python train.py --hidden_size=256 --intermediate_size=704 --vocab_size=8192 --norm_eps=1e-06 --rope_theta=10000.0 --tie_word_embeddings=false --optimizer="adamw" --learning_rate=0.00168 --beta1=0.95 --beta2=0.95 --lr_head=0.00684 --max_seq_len=512
MLP neurons of a small language model. Each row is named by its layer, matrix (gate and up: input weights) and neuron, and shows model dimensions 128-255. Each number is 128 + 32 x the weight over its row's rms, rounded and kept within 0 to 255. Numbers have three digits each. A neuron's up and down rows have the sign that makes its largest values positive.
A block is one neuron, or neurons of one layer that tend to fire together. Before each block is what it responds to, as a language model described it from the Wikipedia text at the highest values.

Time-unit nouns after a number or "a" in duration phrases, such as two days, three months, a week; also scattered word-piece fragments like Bratislava.
L3.gate327:138119122100152191107134142120151115124135075138155178158105101138131100139122106156149163046140094123098123136106077156110112122166080109114124144173167071113114085177107125146101127171166100197154121118161161102103152150132120134170189098142159083135117118103153168170101170176098128126117112074117135172094140177097112171089164083168173171123116134149149087150170160097112097149112
L3.up327:119080128173109185080116159090129162165164127109136087093150168111127139091174170106121150174184148044137085103106112096145152117162123092146145112037120167129157123128104130122099148168155123134093096115090089112104142147127138135110134128096096126092173145097143159168169116159048168154165099093083130065094115126184132199187094139159137077143122135134135091135079099076099112090189

Plus signs opening the goal-difference cell in football league tables (e.g. +14, +3); weaker on scattered mid-word fragments like in'ju'ring, disc'har'ged.
L4.gate87:169118156146163112144161123103216142140096166116133116130103141140100142090186151122154130136080190133135125095102091123106068161171123141164089153148139133182091123141099087124085114150106081131120129150096168168119164124119182158140149149133080115135123149129134156143163160089133099074089123074175097138134122112139144171121110185085078145189154151195132100112118091115076088135074
L4.up87:064188140143178143115135191130122178114156111093113137179108123088139139154121182143150164122137112095136144135086116142098121090159120138127120164118113107102108094053132134142145169162159118113156134152105160123147124126127131183130132093137135111149129103145137120137099065074162139114142173160110134060135107149140168097134119140153109173157140127168047142133119119157111172217022
L4.gate107:119135097132139186143068147128158147095162192152166127126131135108126103129156122148134137155108202095142124166163018104117199126148158140137102095192122166151144090092108083154116131054165136122117122114162105142119132169150111174162174078062079053144057108180130073121118076128191123090146101132141187134210186138111197130167128129080162117155158141122163106135154093146096129158163
L4.up107:066128152121087142098111119166096052131168112139153106099163221105105095197173162148099182118160096154199192155144131134118146135150110118188127156076160091133116169152149158102125179162118119122102126078096118062109098177194161167190119143103127126190143123119111123120146089113162147110129102092179142105175113134156114146155129173150071146139101137124144166100136095154121176164115
L4.gate109:152104105211128143107104151128112155084144133128161137138093113095150167124109163141105159098111157174142196088117078195102094115139126100158190096123120144082166111110117069100127113076146082125118106230183203120180112095136179188160088134142089106153095112105081121141130096112131150169096133133117141128170120105141154154159131152201096124156139149117128105106147125131077155130179
L4.up109:134174167130150149147152145151147106143175102118096107136061106157101136187168073139146147136135120183109130168109105098081107087168128081137133106085160144061112093119174180150156179092136108116143088152128130173083115148134130130144139071064139143174113109183077091164134120111130173130083142137126096080101105135079091121125125116080144086131131123109062082145151159129144104124153
L4.gate179:150125110117098081138168096092137112145147087123123097121082128132132168159141120176173155084122139088159179117084175162170129141123142093168165082169127155178160169147109125107158073060125090153137184093188165156133129128091119198082121156070133030144168122169086073154131102141116076104133148130128074135178161168141143075141114158135193179131131163169080163112136098103119176140096
L4.up179:169100086106124104120173159071154059128124033130127143090171121163186184197156139150087156098141170146126130146120150117143088139145170067111102172164079098094133165111114123173141113131126104122070139169115128152129135105144144158156146133179176110074157117153091107100203127153073128122115138191108130057083120091155113107138125180073120126102176126102102157112137124141152161131089
L4.gate319:108095141113138185091140148057173098122134145160135147133124072159175131133135090147160156125143054110110122138145172089126127054129124109159127100165185097188143119069094129169118086078120139127100192146087150156125138092214147103094153143215137133084162076149165113190121134156100095218123149117146143096124157071127106130109117151116100082130132146156108085142107147086082130058183
L4.up319:149144043136149147110132109095152084139116158182145132193171150184146131175145129116142142127093096118075143148083170148099145091151125094187109144151112092128117136085173089133135097067180118132146168142161163196163138153107104164135105122117188104092118132171110141167149126168059155129134152159133143150138129100156136136121138112185119149150133158130113078101071091117093121078179
L4.gate458:117103074145143092153122088049143086099169050130101112091140097089133157176118137132104163082100074088107118178162146138155109070094100114145167086099118159059141123131117128145087124092136125135114129157146107172146180108114135130148129163104119026127151099144183049142120130147060143125161101155137137056100166164106136108125132035078187103109093153120057163124143120129076124081117
L4.up458:122123090151123143111197157142105156142135133140107153105152096190092092108133074140104106178133131128116179104161152171137110143119186175138182090105122113150131084119080143121119143115155123173113168158116129163168079149172115113114086180183188121136119119149145114093078117137139149081114095158182148174178127109131088061123146143137157124136119120143117145140151195105124154150095
L4.gate579:150138149111172157136232142138152078169079153142127087115099128105151130083124114131176120117119108090119072178152131176141125151121144140086151073223109117062121105158128122114149159129081116066110171092129182132112114131096179166128096063082176078095135080117172025171105158159154096108152140105094152132175132131129119155111109122148095104139102119161156131106154114150134111141137
L4.up579:122074151131184109145106129151073073116097127117125171158125174144164108103137136187123093164142153107133137109151143108120128088181124139079114107070129093101167100172139122140065156111149157131145137126071127102120071129165166129089164064113152078123185120105121112135083090170151066088117107149125144134169108155164127087219166109063102102146115136166110148192101129098137163116140
L4.gate655:163098134144136095076176113145179110153062165110119197158175115121127140150122160122113086162124079156117108088081142103126177091078116106137134111144144112096128203081190128105158060112096086154127124125136141147148158142145195145078165151150138060123162082118138111194108102151121154128177174107137208105125151134085151073136128091113153137106113117189127204122122088136119144093140
L4.up655:127155146162146086116154083183132121209174148142110184149103127167113146116140140167093096089150125109134117143086174158135112094128111127110113160111219140122150078111160139136095140104168138124131178109123140162134142106116119109149139106129154097157106140086138155171148094072074158194100122152170118077127113067175072159210082113135133116121118141118160138141147123203118145119095

Number pieces right after a decimal point or ′ sign in infobox data, e.g. coordinates (78.71), molar mass (356.55), percentages (61.56); also table pipes.
L4.gate43:138088173172141127122137180191179177111137099118104127171153171168125093121128195207123119099116145129127111094148101176122085103117174130093198127142134166142127092221171178133161203178123106089101163173169132157123103149150109106115117124153107122127089152078122150144157067135123143120162108102148148180089169187128152103125058169096074090133137106123097166102093164152115109157119
L4.up43:117118102062101093164086176147163181155161148128175151136165165120169120083153112175152137141082125116112132100123145148181125057091139118104138077111142125161119119118168179125139149136121161153103128086184138132130138152152104108110149112128118129128090117095145099120205143131064140059096115061119106139113159159165126129128113174135128145122113074119110112120128153102086088148158
L4.gate57:146071133163101128148128106149144149103160183111169095149153081121152097153141132195118152087133131157157145135137191120142164124141121088101102116095103108127162156095139114091087093136086072098172119161207114123115128087150132112111146128137124029154118107201164102088150107142116154127109150111092184151171188100147107152098123162090143175087107145121129121125126116071182130039112
L4.up57:188085168164118160143158115140078131091169062110145136144139151187151151117107090166183163187199078111059188140124227152130143093150109102115127082097097147133108081162099153128113131103062140127178070124111117128148164122125127155119079099111145116125148123133140143121123159134157146150150143105104182143165149143135158173153086152113120129126119112133124135115111125098116107095100
L4.gate133:124098131143073133114163111125143128134176160168139147163155073155177122108117098157103117103120132105149115078129129160142110103155151068123144082192037120081113099162141155168109139116076129113152126126160175162104092102056095134140130100189141046111130112143123039175116117151111110144159090098083124143137194115102208133163138143135137130149138137151096098142188171074123087151159
L4.up133:127072153213097156181159122126134073119088204123110159150087115109152069129076110150150138174141103133113099138133166143115104064152084118147159083082175135127115125114152062125100221100108076074156184096172192113129116114124138133082128144213090104127121158096118116135130129226164142160101116146162118157219137074108152156130115098107086095140160138129139141168191118147092130118156
L4.gate183:213112124121122143137093122153170074137105132106159186129115131121120140151137164127099107087154108105153105095097128100123171160139116114129153112154154137164165189131176121143159103105044147187182152112154064186140097108162117134127172069097117102129183124145107105172116147118128136151148102106127111087154216106129140104156067156141148109106138117105159144120150118117140135155098
L4.up183:119125165101118200136140137079128142166136119130142151135117099117152152101147137153121137114113063166072143126100119112110147108159122109163096112138184077079138160135138169133157122085037175060113182086127108126162149115105152156106100118172091125118149207054113083180065117187117119126123092145149129092159128055135132110145081170119160136112144179118133103143204164091080112089205
L4.gate279:128157135107131118113086084164136096138126134119173115120119074152088119161067067135097094078084169157183147121120110098070130094065178110095110056164076069141141117138112138128137077076042098158159096137172129143071139108113066114147143073098088116112171124164103100137166138146079124186139167170127149152106192082136102073137113132146125131112128066044120110148108097106121129075118
L4.up279:143138116110162142113114133151091102087197106167126162169146105093096099130097107090150116097092214128143185142147078154167098103135132114123121144065121105104119121025152082143249161154119029077144166164108066157124154108081120135106110103106123128112158187100084150168152151125146142202161133136153160135164136110143092129176134190132085143171133100128091098113163093099096109032166
L4.gate326:090095149153116120108102091112115116148130122135218174083110110070099108101098122142169184135103107097131068103112164173102146104178115111161137110123071115113128116162056109115140166100175205157132080127106108174155101063132146140097093096213170174155166173086121143183061147179124093096120068135102132115136132141135135092163081115121123130078146141170175117175135113146167093125079
L4.up326:147091111128106106133160120034144114163143053180150146174145120083091113076163103126141128072147132071133077089148124148080117125131102147172074119189116165113154093072125132078139119107128134157140134156113140163094088103116142161123136115172174103133131135121166088100145177128134173151063154127070133114163190149121134126179075081124129086159165106101103149072111119071083169108127
L4.gate354:160101114109144120164130133123142133124148135062124090141094121081198102177123146163131124161116154143111157168100120186099123137115097120153139153139076200109121113147082152119125112130123051157117078086203159142092097116095151164178153145137113122112169096145112145123152131100089138167109124116133121138102160133178143107162059120068147203121130135157126031051166122090117138116160
L4.up354:149131136070128106120183137133117145123127134122161159152137166169140155155138163190114142182100125130144121114129069102160090101130108146109161137094148180087098173115129045137155130129123073136150229100150171150125167064111127140139101091153095136111051109152197174183121085172131146113110151137110107125116130124137139138153151094131119129101095141102122121106131150130140187132146
L4.gate470:130091153112107136138147070045176113123136139094076158146126150180072100165151137128153157120079060138137129104127110157146091076091157147150094095102112118134086138174124181179099165169073070115119078154162160053116083132147148098097135126141122135142138104139076147156094112149077128135180146099155158167155141141105150155134068170111154149126147109172108142125150139137139058153120
L4.up470:138143107126081197137105146088133101090149180115148148139185131120089071182163143134133131138124154140127128137145106182108117151113107139161123103122119146094133151141139183181109122183169095057175095109126104111105081142116143108144107184180175129132157122150173111111127090201069105064194117145016138093110136152121154126141099092148182164127108128120130182147148123146143104116119

Plus/minus signs opening a table cell for goal difference or vote-share change (+26, −7.6), and duration nouns after counts (eight days, three months, years).
L2.gate54:143072190151076189104130177151159145110144137142155147159142090072100106071121131122155125136122140097160155167087123144159078149145163194144131169156112110131133106135111147143151111129207125158100110122198100143079112189133133188127086095087166142129202121088173147184126084109146117158164105072117138117138138116108099152141115121168069102125137148141139104077143115106126098129154
L2.up54:141098155137084178094168121089100121146199177178105125096075136096105109106115139166120145147159099157093142097162160101159134078122140123127025116125184120132089100126132066143160100148091181126145131076098138113080126171141112151144166056128206156095104183189102126118174152141130084122100143170111056134068158156132087108166150128148164084119147099120133115161106171135148150084126
L2.gate110:110127104134119161130080126042157129134145120078113105120099110113115162101139177131105166121152179152119104081146123138135085143148188164139110161175175185127091111123124118104172154174080165160149149151151119207062161146106195134131112115075114098179159146130130083114185136135071092136058145113147111150176153162129130084133107088107172158159087143156098105122177158179124169151056
L2.up110:121102150131095106128181107176164082069100162086166076121151134169065107165112140157097117144126107132224127137103160211086068156146152103149164093170170187131117147095160177161140138111110105130103095111130124087179165077138154229071084112145176056150118099107136131138148152087136080093086146148114147137123113139162163105147095116135125141126143108140144159145136071134215118136105
L2.gate133:186117104177101128115191116075104086102073139119179152098096162168162144076169135158107203104080175143131125164118153104060098129182075123144153106185109136075070125158160118158146142174125128114146127111162125111113144113134079174168127078141152156146095127095187131159082145192124123102144146094112173159147139086159060132114142086115100153099123118116137172135118075090123099199072
L2.up133:155146180156124141120142203157146131074121142075155141102070128168109147108132185101193141127181168107143083115125200094170121100129140167163174137138109144145115138123100143133202170159069134121106143086097151145142147137100145177104149142142137122153120056083097081134085149107174140103131170101122122138148080166157097131130126096148132105184124125135135104143120156074112154154103
L2.gate146:184047197133143169120122126080135150136169140098147126107109140079088044097152115097103114123050166124140207142139090131114170202152146120155112069153156212140100122134119168153136152157108149145113096118131130090121130127131079157093148076111086105125087109136123113108179135169111095117120173162119144170117146159118171079162101154150094109091120118154168138148052163148072107202064
L2.up146:149110142124107125143123174083123099151178123125158123069151105197127133131127074192145194068166076139183119118097144128104115098148097115152102090195145129119147108122147187117204133115071074173113167131158115121117172129118124156120168102084137093144192144212108129110102111128123183211113149042168117127145121226187068105125143144114103076146154162152088140155131097152158153119108
L2.gate157:133161160128119155148165148094143109146138128097105127107148117127139156135100139125124119119112104114186141099116164146156149144141120092172143095192134144102081205135134169157119136121182103119151152165121099153164132133140196167110100132121126096106047086131069096098115156164144168134105165164100159163151120135074184082167161108154072159102123129083156133164139144114107117171042
L2.up157:177096134114109138131166097169120141159150106124158116158108134167102170164105155106131147112175139182112143128128107139039137096148112093197164122100121124173113161101166154162134132193172088140152124078100083105086084138047177170124142131116145137186127059101146127095164177066079164099154094120139153097135100110106090126102104112109124106112095095128107114181113107183100137132092
L2.gate270:116102141143134104150165084088160178139156158101161088077101129147111092198103146129124168147099070167159167161140157128129154142150181113101101073138126191176145106141152156168124096137135172135103125154168128154082092121141139153177174147089061107146117097155154132115099113142160142143156137183144160093177145105119187150109077122131118177163134099141120144117145138094103150105073
L2.up270:115087169086122184078113161131092125192168173168127165150087128108129051163114109172178120176104106135096099164201168115146095107176164125124177129122144122090115120081135178233166119153124105146113148132110101128135106121148149157150168126087135090079103101147111124161158123129133154128103132162102174116098137089071097124119132171133102090107106107101143192170121125171118123132141
L2.gate279:118145117120102106079167141107135108139125214108150143112074113167171077122104097133149148085135139128152151149137147135143190146125196090188122106166156176093110089142081201182158131136088158119145149158176137151128147152101145162110117097114169103136158109060180046110162109109088126144087140111152190158133181092089167220147128122088128135167084101147168143160161110077162129182068
L2.up279:137119126129153109167170101168095117181166212160196139148117141120134078179183116105150139127104126139158150118168211092135103143083161145122136125175119165154144093089117183127067101137104117127121124082150134108161095127116221124094087098074141123186168079164160097155183119133133128142118087149168137128120118146131157199074123085120108161159090104149134130173171145170142143133128
L2.gate609:144102111110121131130128098095190083103140113169134117120137135179120146164139125090123129084098142146120176136159082201131120119144173105130087082104102157073126092119050182202212137095123121132148133170157092100083162142133098160192144141120137054149141135172135050170115095181127128142128136168164167123104190171150156152178138130117116074123158105118159170143100119105138121159117
L2.up609:135155159144163118180090121099158123106096167118149127108111113148069123142115117113131136142137089159193161166156118100151156133119123159142052127153142186092132143099070152135141171088095144147143159127159089129078128098121138162140135082124099140105156166142123115147164157156132067142086192114107157137135144121206141124212160167139168129152143135137142204114135142091179111137085

Fires on "to" closing fixed phrases like according to, due to, prior to, home to, and on digits right after a decimal point in statistics (64.32, 61.56%).
L2.gate246:118098171097112193121104139117176157199142164097124122151128066160147135138209203109123079145121185131148139126174146161093104094126146152144144069147122160150074077079108105106162090124145143186129080112119148100098133129135138139125116109109096090142192122120167143125158117112099128158126122168112091135121137142141101080144084136153119090199125159155221107125137136154109125146131
L2.up246:104102184138101158135135132191101136082087155099146085148095135132120088128084163094187166188069175183132143111103088157100174107144157183140096109175094101105104115171123128130122164151219149152128107103095154147119160090166125082120095134177133162132146152119147139118147132104057105156150161080090122164117104121173127124120155034100129145122112147100100125142142104104158178113143
L2.gate304:111093165144159110073128093108132174079107162120185135114129138114147157096113142124131151142129115149120112138096154150141061120164064089124120143064087091114169146132053105055112119162115150127085168179133089158155138114064170132136107101187143136098153150118180169153142159101057118170097119133168116157144146120153207158125137141186125096162068161203121140097150133106149149095140
L2.up304:128177162161106132191123161191147164136125084125143164106115142094145142074095126077220139127157188129085102169146176110137125157111132176087143131095141114121119160151152104156187158149157110110136136133110105142192139144141096071071136180198172179192115102189093112161133219142130133162061141099132137107160067104114125150111155176124103117143114106116131193173074162097142147151128
L2.gate367:116051119163138203112167087143103172093111133146150129107097091105079130142056111193159122153127128114115139180077168172084115099129119133105158056106102175104100123144048135160126159068065161061126130125180139134139160128083134195078129127163169132119147124134086129140119148113115076129101073091102160117206131079168110120188065095128166136136084149093183135147141087134100156129135
L2.up367:173116197153144117111095080147130157182085194136061179154106117168114064156120141117139127140107128153121104125135066122148131108163136122114135130125135106122124103148071208109114040112115099162152114148174131076144107117122127132124121053164086073046111079105080084144106126098115106141106120093099151143111213097096134095125099119154109101118172178135148087152148104124079108172091
L2.gate400:112131129143135188143136059103126100106105148173137131174061136134082138141084124128143112156057155114085156125145177137116150094126115165107133103110112063115090133166105149133132069077192160151128153168153190139117073104142165153157128141133136110072085070137139133176161111099113060081159130093119161145121151162137159137160117073138169098111199111096150146142137094126101156135099
L2.up400:099101140113166083132132105111145101124097150125136165170073165121129182112138128115184121140139127141152206198075156083118099115123119146133106099119123086129086164175080124073165105087151136084108199078206161130133088137056113195156110152103115175161157114107128190151100134111109141186104098130151155112161140078138141157163094151142156138211142111158103148178153150099166100092129
L2.gate492:107114118112063135145141134116139169160117201089109145116160081166128133108101144078164132082096119141165169150110077137126075152163186128181103084084159115171125092150133148132134122164152184135195135110144095167033143147156163123107098088132122092074158077134161100116157121104100084174107107182171187130134145127105140149211091126145129150123140139082137145172158119106085136210121
L2.up492:113096098145106117092125093072145085150202120145079109144188084187149167167133172171113101125176156137155122167175119148134099134151144137146152142117125150137142152145193152094172070111185149111159155154157102148100169102149171134144033146087118133101138108093168148081133139140141141124113197178141086159108113102134164097098094111101139149095117140066085125126101109156173194117110
L2.gate510:130094155150144125085153100137185117053089171174130110167071135125076128101096146150163164162148118183115149177064123116173176064141136149162085145110075127089122130177044137126177132051139104105100159110168165114141135121101113203125164112127134093114161112116075151090122125129113088177157105106137120151189132118161114121170113116176122117122129136121186147170127072138056113128070
L2.up510:159097167165174100072135091137181075120141122149090165172078156152091089154086146130100138104086131083102050134133168139101089093128145076123188122133094158117114073136175185127087168181116052062178125119140125119105132186069092131152114119134085060158096147129113112139104117154159115111215076109146085069126167124126178116156129106102140059099110174150191118137159067140141113137162
L2.gate680:196117127200167144101109134143105128137139132160107101115098137141128119158090101099079118132067136125161135116123131068092117158101119141185095118150083161146109091152094099164110119157087131155120145136146120098101161128084148139183125100157104094123108177101215152185143143034113134158202151122138124134179144076114130157145113086080161149088125104157182221164172078152120169112122
L2.up680:188168128078166152136140152131078129157152126100134117153080100162135085168158086106142145141124145120190157127092102107071140151067120165156173130153154144160127146118117054111076111122124105155118071122126076172098105141138126078154126091164166130129099117174168110135162141124145141139118156153102106095140088101082182148137157120163123148114137100143188134180172115180116124130122
L2.gate702:189103129144119140140193129136150176109117132158089133156144103120144085143160143092161133143167131111127128120071127112175109147160144086209117120172069135151090156143080182111226109094178072156133138130188149147118151118072140118169066160070134146105147124132162162102135123133091071170127118091194125161147125129068136196152070156142107119144146118125123080091143117121146156170092
L2.up702:126153115129182118121147091160129157050125173119123197178136099125132166140090102059165166152128171150162153111116109107092151087130132117156149081132107090082077106180105108111185152106132122163140120135141115167104098118128084167099173118164135122091139139114141114132145163125129105154112136186150111139091147146073131120163088105135120152072112070107114128166184075097089059153146

Fires on the digits just after a decimal point in numbers such as coordinates, percentages, race times and densities, e.g. 26.96, 58.67, 1:59.10; weakly on mid-word pieces and prepositions.
L3.gate515:100076131160066112062099159126085102141106131144181100185111127169134137146105109158120162163151136130131137168107091109143116144166177133178186096173093200147153140187117131135083070132116107092165153061187126120130092101089113157135077113165083110107119064095189129099096155127147149122163087137076181129157149126108158163218138145085167126150137176137179130121118115142126165180134
L3.up515:062142114137040175128148149158145080093092173203184110096121086168152094159116151109102164156113071132102108077152149093102206092134152126127175078129135137160088099132127128067114175102139148109140159143170095122100164102103144117142125171151039086113107104137139160163098135120132121071147115130094154083121104140134078150116157140141139148091102083127157141146085203124072083148160